python train.py --n_layer=9 --d_model=384 --n_head=6 --n_kv_head=6 --head_dim=64 --d_mlp=1536 --vocab_size=10683 --activation="squared_relu" --norm="rmsnorm" --norm_place="pre" --norm_eps=1e-05 --positions="rope" --rope_base=10000.0 --rope_fraction=0.75 --qk_norm=true --attn_scale=0.149 --bias="none" --tie_embeddings=false --parallel_block=false --extras=["capped logits"] --init="normal" --init_std_qkv=0.0221 --init_std_o=0.0 --init_std_up=0.0221 --init_std_down=0.0 --optimizer="muon_variant" --lr=0.00234 --beta1=0.95 --weight_decay=0.07 --lr_head=0.00571 --warmup_steps=123 --schedule="wsd" --decay_fraction=0.568 --decay_shape="linear" --final_lr_fraction=0.0 --batch_tokens=65536 --seq_len=256 --doc_mask=false --train_tokens=521100000 --steps=7952 --dataset="wikipedia_en"
MLP neurons of a small language model. Each row is named by its layer, matrix (up: input weights; down: output weights) and neuron, and shows model dimensions 80-207. Each number is 128 + 32 x the weight over its row's rms, rounded and kept within 0 to 255.
After each neuron's rows, "raises" lists the tokens whose logits its output raises most directly, leaving later layers aside.

L5.up461 [129 131 156 103 151 209  80 149 228 105 108 153 166 112  97 131 101 151 108 100 121 135 158 141  81  92  51 133 122 115 164  90 136 110 152 168 100 122  87 103 123 131  68 122 106 110  92 172 142 143  80 133  98  71 162 162 109 137 166 154 141 144 143 174  72 186 149 138 101 110 139 118 106  96 128 167  78 118  87 121 152 107 124 107 146 131 186  95 122 106 138 141 115  97 176 134 130 168  99 125 119  89  93 158 161 158 134 150 132  89 151 136 115 128 149 124 168  89 180 134  76 131 125 161 134 112 170  96]
L5.down461 [140 143 174 125 154 116 131  89 104 127 143  70 116 144 148  98 126 107 118 126 133 150  89 160  68 110 105 111 100 117 132  86 127 112 136 122 102 141 133 132 114  95 181 124 148 174  99 211 108 118 123  83 130  93 179 131 120 202 151 186 123 112 114 158 156 153 162  93 141 157 131 159 101 159  82 150 104 113  68  50 135 160 103 154 109 133  77 101 170 142  81 118  82 126 194 135 146 142  30 111 143 111 170 115 160 155 116 132 165 170 172 203 125 126 153  92 106 153 102  94 134  71  60 112  89 182 126 141]
raises: "e", " few", " cred", " order", ".)\n\n"

L2.up979 [186  98 115 161 116 111 162 111  78 184 176 137 183 173 129 157  90 155 142 142  96 152  99 166 131 134 128 106 124  70 112 142 127 163 108  90 123  96 107 132 114 152 107  98 118 143 111 163 109 167  89 107 157 132 151 143 148 142 148 146 218 157 140 105 162 124 156 159 142 130 136 101 107 178  67 155 114 114 160 129 157 106 114  80 111 166  95  55 128 151 127  96 100 127  79 164  83 149 118 121 144 186 130 117  75 118  59 151 175 166 109 100  94 126  96 121  81 178 152 138 105 127 196 134  89 121 138  56]
L2.down979 [160 149 142  68 150  89 147  97  64 177 167  94  90 127 138 103 136  90 117 112 166 128 129 156 129 125  68 138 135 115 125 186  99 125 202 125 109 188 144 153 160 163 127 141 102 169 163 177 169 155 139 140 166 139 130 157 109 156 128 140  86 154 141 124 103 130 161  39 208  92 164 143 147 127 134 163 115 180 111  74 116 102 104 189 115 127 137 142  82 105 120 189 122 144 125 176 165  61  96 130 157 110 116 136 172 144 143 102  88 142  83 168  85 125 137 134 155  73 146 176 131 136 167 119 123 137 103 155]
raises: "ks", "ğ", "tar", "hip", "ky"

L5.up1336 [ 93 139 134  89 129 127 119 147 110 155  98 152 187 115 120 167 104 145 144 136  95 158 101 158 128 162 143 154 155 174  84 102 140 109  97 132 150 136 157  98 142 142 111 138 142  98  98 168 111 152 181 113 122 158  96 133 111 138 131 146 147 141  39  46 129 144 110 146 177 112 107 154 170 162 182 134 127 112 179 124 103 205  91 109 123 128 177 127 143 167  89 142 135  98 187 138  99 103 145 132 147 104 122 109 148 195 107 122 152 165  76 162 153 180 101 145 135 116 144 187 105 130 177 164 105 108 118 120]
L5.down1336 [ 94 154  85 114 126 118 147 204 120  72 140 101 174 224 109  97 107 103 111  99 156 133  98 137 127 147 102 115 122 145 125 112 150  97 157 157 113 132  83  73 201  70 165 127  61 120 161 139 171 123 101 102 143 209  69 124 119 117 122 106  96  90 129  89 108 120  80 105 158 102 100 121 138 162 172  72 100 138 140 141 168 106 116 139 175  97 128 111 174 218 109  97 107 174 105  62 105  86  85 132 107 131 188 151  78 114  96 168  82 126 112 146 121 151 136 119 136 106 122 183 130  81 136 158 134 108 161 168]
raises: "k", "kee", "aster", "h", "f"

L5.up987 [171 104  98 114 156 112 145 172 147 128 166 143 209 122  95 124 125 127  68 104 113 184 155 102 187 115 123 128 117 156 155 130 150 105 129 178 160 131 100  89 137 105  61  55 156  91 190  98 111 115 165 194 172 146 148  73 141 154  95 155 149 138  98  79 155 122 154 125  90 140 141  98 102 107  70 130 130  90 126 133 163 126 137 161  69  96 105 139 110  97 138 119 151 161 116 119  60 122 113  27 103  94  92 145 122 112  98 169  99 103 120 169 217  92 126  84 117 183 127 142 185 116 130  97 108 201 158 121]
L5.down987 [ 92  80  91 115 128 107 141 126 165 142  17 139 151 111 170  80 178 209  54 151  89 122 122 169 139 106 104  91 147 123  98 157 166 140 149  94 114  79 220  92 145  76 137  81 102 114 152 112 123 185 144 113 108 115 144 138 143 119 125 169 139 100 145 138 176 137 128 108  47 146 130 151 197  93 110 156 173 118  97  93  83 161 127 102  95 167  98 133 120  95 162 143 165  85 112  87 148 141 168 147 123 138 148 114 172  91 118 125  95 113 101  98 122 157 154 123 159 149 138 157 114 148 132 102 123 170 113  86]
raises: " age", "edic", "ed", "ewhere", "est"

L5.up521 [121 109 131 164 129 138  82 128 142 114 124 157 233 122  63 159 128 127 177 117 105 124  93 142  95 154  90 120 111 172 159 112  97 134 154  88 141  80 100  62 108 120 110 149 105 166 119 115  98 114 164 141 156 133 115  94 158 150 171 140 186 141 108 174 138 120 122  90 142 161 140 156 115 146 134 129  76 185 158 133 151 112 153 139 160 102 146 109 120 126  42 148 159  81 118 108  82  84 136 114 104 142 168 121 186 159  67 164  98 144 164 166 159 152 121 142  74  89 159 150  79 127 111 122  74 133 161 206]
L5.down521 [135 138 108 117 105  88 166 120 170 141 119 145 106  95 135 135 127 205 210 150  92 100  89 152  95 138 101 113 111 170 182 203 126 137 149 115  74 132 147 118 142 123 212  96 130 167 170  58 168 116 187 188 114  99 111 100 153 169 121 131 105 113 108 117  91 134 111  90  88  99 117 131 150 183 155 133 122 171 139 105 188 150 157 150 146 176 136 111 133 151 144 177 131 146  70 141 152 120 155  85 157 143 163 165 133 157 110 151 135 122 171 120 120 104  49 116  97 112 147  85 128 153 136 122 130 138 100 148]
raises: "me", "ly", "ipe", "ons", "le"

L5.up270 [147 117  80  52 151  92 137 134 109 136 146 131 117 145  84 164 117 114 127 100  95 167  79 122 160  59 136 133  60 109 133 121 108 120 201 144 126 164 142 148 146  76 200 145 106 139 180 157 102 149 117 129 137 138 181  85 146 183 141 188 161 134  78 149 126 149 110 144  93 121 154 168  98 119 238 110 146 128 170 178  84 143  81 105 108 102 101  72 102 145 112 131 110 139 108  83 144 146 131 111 219 111  84 114 141 140 143  62  94 133 109  95 105 144  73  95 173 147 113 110 155 130  92 119 111 158 137 143]
L5.down270 [132  80 113  96  53 140 144 118  58 134 121  89 156 116  93 112 108 139 149 136 148 186  98  87 116  95 118 151 100  92 148 125 168 136  82 112 166 121  78 119 228 135  69 109 153 105 149 114  71 117 125  73 115 105  97  74 133 129 113  70  84  72 159 134 118 150 180 143 119 133  99 131 105 144 132 129 184  59 172 138  67  79 163  90 157 135 110 125 104 157 141 165 145 134 112 161 141 103 158 140 139 141 131 182 151 204  59 150 119  83 144 162 111 127 125 141 164 161 158 137 145 128 134 164 154 180 166 118]
raises: " seasons", " districts", " rivers", " companies", " teams"

L5.up636 [134 119 146 156  87 148 144  85  79  73  49 117 126  64 115 171 154 100 142  92 156 127 116 151 105 180 124 125  73 141  78 129 122  97 178 126 139  66 106  79 143 160  99 111 159  85 183  76 138 146 129  89 103  87  77 127 132 185 154  75 154 161 122 151  83 135 125 121 145 187 149 169 121 121 176 171 172  89 127 170 139 151 139 153 140 129 125 122 134 142 129 166  64 139 132 165 154  95 132 103 136  88 193  78 183 148  69  93 104 113 167 149 143 176 147 163 113 150 136 135  51 135  73 115 138 162 120 143]
L5.down636 [126 142 112 182  57  78 162 161 133  74  88 121 142 134 190  74 115 103 107  77 158 110  41 134 163 153 150 161 161 144 116 154 104 111 145 101 114 119 145 181 114 135 170 125 122  86 155 123 112 124 130  97 143 131 132 142  92 116 120  68 168 176 107  95 127 109  90  65 130 120 108 168 146 167  86 169  83 109 175 111 128  81 109 165 125 150 128  88  49 151 153 157  89 138 155 129 103 102 161 118 150  74  83 102 117 239 121  87  79 106 137 152 113 135 157 100 144 104 144 110 118 185 100 145 115 162  77 170]
raises: "ima", "ita", "iro", "if", "ida"

L5.up84 [ 94  78 162 177 109  93  99 133 166 138 204 121 107 148 175 194 138 147  96 155 149  99 114 154 134 154 121 155 146 148 100 124 161 133 160 119 128  51 123 107 117 112 182 118 134  68 169  75 103 188 138 147 121 126 135 149 147 167  90 111 151 181 135 114 174 171  78 148  89 152 135 159 115 102  90 118 159 151  93  81  93 116  86 123 122  87 177 120 105  98 125 143 115 169 135 184 120 157  55 169 136 104 109 130 151 166 159  81 162 111 170 118 109 133 153 105 187  87 156 104 146 152 127 153 112  66 142 195]
L5.down84 [134 114 143 150 109 155 146  78 158 152 137 163 130 135 148 145  91 116 147 126 112  85  98  70  93 122 127 132 101 184 159  86  98 158 125 158 110 140 103 146 132 118  95  88 148 134 128 190 105 142 122 160 192 114 157 150 152 144 179 121 109 154 160 163 148 136 147  95  81 137 141 163  71  46 141  43 185  95 164  69  96 163 155 120 129 176 100  75 144 123 161 152 150 157 106  49 134 104 132 142 130 114 108 100 120 153 120 136  93 170 127 174 158  78 135  99 171 108  50 119 108  98 106 128 183  86 117  50]
raises: "uel", "son", "iel", "dom", "ties"

L2.up1491 [ 94 129  94 140 110 133 129 115 145 155 142 122 126  78  93  57 188 117 144  77 101 118 184 112 135 161 165 150  78 128 101 134 114 146  67 159 120  96 114  88 181 154 133 139 123 135 120 127 100  69 149 122  97 108 173 131 164 155  57 120 120 138 179 187 150  74  73 123 106  69 127 130 148 147  81 152 164 144 150 155 116  93 119  80 118 116  90 113  96 113 161 166 180 186 127 123 118 129 180 155 125 145 118 177 134 179 184 120  74  92  94 144 107 111 119 110 126 160 174 107  80  92  98 126 121 117 154 153]
L2.down1491 [103 182 133 166 139 192 122 174  88 111 131 128 150 131 150 167 102  90 124 191 112 155 148 100 179 142 187 117 109 143 116 116 121 131 155  95 133 141 191 104 133 141 150 190  87 162 185  88 123 115 154 141 122 103  51  86 130  89 217 136 161 145 189  26 158 106  90 122  60 103  90 100 108 103 148 101 148 133 112 129 172 127 170  91 173 114 120 114 157 150 162 105  87 131 123  86 135 130 124 146 136 127  77 111  90 116  38 149 132 141 134 143 181 138  45 157 145 142 141 121 129 128 137  41 139 126 144 107]
raises: "atory", "ated", "ered", "aria", "ented"

L5.up1333 [113  83 114 156 134 177 188 116  87 181 169 172 106 167 139 139 118 128 118  88 135 155  89  94 120 118  69 115 132 148 124 174 139 105  85 126 142 109 111 107 162  81 168 114 161 106  36 129 154 183 154 161 102 111 181 139 124 152 116 131 113 118 120 141 168  57 210 116 172  78 108 148 131 213  73 138 106  90 121 113  87 152 100 132 160 123 150 171 116 120 136  77 131  98 151 156 113 119 130  97 120 158 103 117 161 167 159  47 123 125 135 147 103 168 189 164 167 156  97 193 134 145 116 129 115  66 147 192]
L5.down1333 [158 138 103 131 176 157 131 131  89 133 167  89  83 124 132 137 137 131 121 164 144  82 169 116 159 146  81 126 113 149 100 116 131 138 114 122 102 114 177 115 156 176 140 121  95 108 147 128 137 136  87 146 121 137 116 111 127 155  49 154  82  99 141 129 122  85 148 142 109 128 127 154 136 158 101 165 187 148 153  93  87  67 165 150 160 109 109 165 181 126 156 137  74 142 155 151 131 164 118 123 127 200 174 134 137 152 107  99 156  86 105 170  93 163 176 123 140  87 137 175 175 154 108 153 113 152 120 104]
raises: "out", "arch", "ots", "oted", "ota"

L5.up718 [ 28 110  52  96 117 131 145 102 131 147 105 190  94 172 165 166 126 146 105 136 135 105 121 168 159  91 161 113 151 169  99 128 170 124 113 110 123  66 201 198  81 137 127 109 151 168 152 147 127 139 145 167  79 100 124 113 101 150 133 124 122 125 150 129 200  50  89 150 105 107 159 126 103 216 119 125 154 113 149 115 163 164 108 175 128  91 151 111 154  94 111 149 117 143 124 159  45 100 157 126  96 167 150 139 108 132 131  89 120 124  92 135  96 102 164 116 150 128 140  98 151 107 162 137 114 127 136  95]
L5.down718 [135 104 114 141 171 154 133  73 142 123  90 119 166 151 144 146 151 171 128 117 139 107 149 158 167  68 183  96 117 173 156 121  72 158 151 162 111 188 171 126 128 110 103 143 143  86 139 203 161 132 157 117  86 125  93 174 126 176 133 196 148  94 127 118  82  96 134 115  81 165 170 145  65 123 158 153 117 124 170 128 138  47  75 144 138 130 169 120 141 134 130 139 166 107 100  87  82 112 130 115 157 130 138 173 143  90 136 112  99 161  92 164 104 115 108 151 126  52 127 150 122 161  99 176  78 185 165  34]
raises: "ous", "ination", "ution", "ously", "ie"

L5.up624 [114 144 152 143 137 126 180  90 124 122 112 190  93 140 131 150 166 162 140 152 162 105 161 147 147 135 137 106 127 145 131  77 214 142 147 142 158 102 179 118 120 112  87 149 128  97  95 175 140 121 143  71 166  65  83  93 158 157 112 157 147 136 159 153 145 158 103 138  93 130 115 180 131 181 112 156 102  96 113 119 163 146 164 129  98 137 175 217  84 153 166 109 108 142 102 127 170 167 152  89 155 127 177 145 115 147 143  61 140  87  98 119 121 144 112 144 129 139 120 146 115 140 190 150 151 110 143 141]
L5.down624 [148 187 135 107 133 111  91 122 189 142 218 118  71 120 110  91 163 128 163 118  80 142 125 190 129  85 102  23  74  87 122 115 194  98 207 141 156 141 161  33 127  83 164 122 149  94 119  94 229  78 155 121 108  79 155 100  97  81  93 150 141 189 150 219 138 214  78 130 170 103 175 135 196 152 152 115 164 144 104 122  75  87 128  91 143 151 131 160 145 144 109 160 176 113  95 133 165  96 182 144 124 162 146 140 101  94 149  51 166 145 138 120 103 139 120 184 106 154 111 119 150 141 130 136  83 136 107 145]
raises: " course", "-f", " way", "gen", "ness"

L5.up915 [ 69  77 154 104 127  97 127 137 155 104 162 142 128  90  82 109 113 169 104 153 174 101 162 186 185 104 135 149 101 183  79 147 115 130 136 110  53 170 153 155 167 120 153 134 118 145 173 124 135  88 109 100 137 158 119 137  67 117  84 123 110 176 125 121 131 127  91 113  76 103 140  95 147 110 166 119 144  74 162 127 101 105 102  82 197 144 110 185  86 194 146  88  95 141 138 105 122 107 125 136 127 113 101  83 155 166  84 126  91  76 108 154 173 135 160 112 181 198 122 136 159 161 170  85 176 116 199 143]
L5.down915 [172 131 131 145 139 181 135 127 143  85 109 117 133  69 123 145 118 143 154 171 133 108 133 132 132 115 146  88  99 163 104 127 115 149 103 112 122 169 189 183 135 101 162 198 127 105 194 103 149 141 110 131 138 108  80 123  88 184  86 125 101  98 107  84  85  97  83  84 154 119 115 171 169 172  62 120 150  78  80 132 113 111 101 164 160 132  73 103 117 129 158 152 114 146  89 172 128 146 121  46 110 129 163  71  93  86  87 165 102 158 114 238 167 139 106 146 118 142 144  87 164 121 105  95 150 129  94  91]
raises: "istic", "omot", "te", "onom", "ism"

L5.up736 [152 105 130 106 112 193 118 111 120 110 119 204  94  86 105 125 167 158  86 169 115 162 128 110 154 166 149 120 186 118 166 125  91 115 117  89 170 146 106 147  91 196 100  93 114  77 104 172 181 160 195 150 108  99  73  78 158 118 174 160 113  75 165 115  85  88 122 134 124 115 133 100 120 146  92  49  99 139 187 184 160 132 171  95 196 157 137 116  95 165 107 142 162 139  97 124  75  89 193 128  98 137 132 114 154 159  66 133 154 174 122 138  96 107 116 154  72 116 122 159 179 126 149  95 122 129 121 149]
L5.down736 [213 126 109  71 101 151 164 175 143 141 105 131 138  66 114  68 116 113 122  69 123 124 170 132 118  85 151 163  92 138 104  74 137 147 139 116 139 149 118 130 169 117 125 165  93 100 108 214 102 142 170  90  65 124 105 137 164 106 122 155  79 141 119 169 142 141 151 161  77  95 156 139  88 134  97  97 100 107 143 197 120  93 146 139 123 109 124 132 167 125 119 190 140 104 171 149 159 170 120  72 105 189 114 109  91 108 155  85 205 155  96 138 141 130 108 105 107 102  81  45 132 168  77 162 136  85 139 162]
raises: " January", " June", " February", " December", " March"

L5.up986 [149 115 107 222 177 179 177 182 191 123  90 173 158 139 119 137 139 148 136 152 125 129 198 128 140 125 104 108 107 123  61 106  84  91 171 170 100 112 123 127 124  99 177 117 177 129  81 127 115 162 131  87 154 157 134 143 117 171  61  90 128 127 139 153 205 117 156 136 207 143 160 175 154 184 123 136 119 159 132 163  85  88 161 155 162 151 121 115  57 129 110 118 108 128 145 140 115  79 169 119 166  79 148 152 135 167 105 179 117 166  97 143 160 106 137 121  81 160 120  96 130 167 153 169 112 182  89 129]
L5.down986 [ 67  81 124 168 108 163 215 161 171  69 150 118 134 137 141 126  95  86  80 100 142 149 169 157 104 132 118 109 171 138  97  69 132 143 121 126  97 126 133 137 100 102 154 136 122 176 172 148 124 148  58 131 166 153 194 205 128 173 120 150 172 100 145 150 147 122  79 120 152  42 174 154 101 107 179  97 129 147 131 118 161 127  95 111  96 113  91 117 158 117 155 162 141 103 102 167 106 116 190  40 186 151 140 160  83 136 106 160  90  95 179 148 131  72 131 123  96 181 179 188 111 118 107 151 164  85 163 123]
raises: "istic", "ism", "-sc", "ograph", "itar"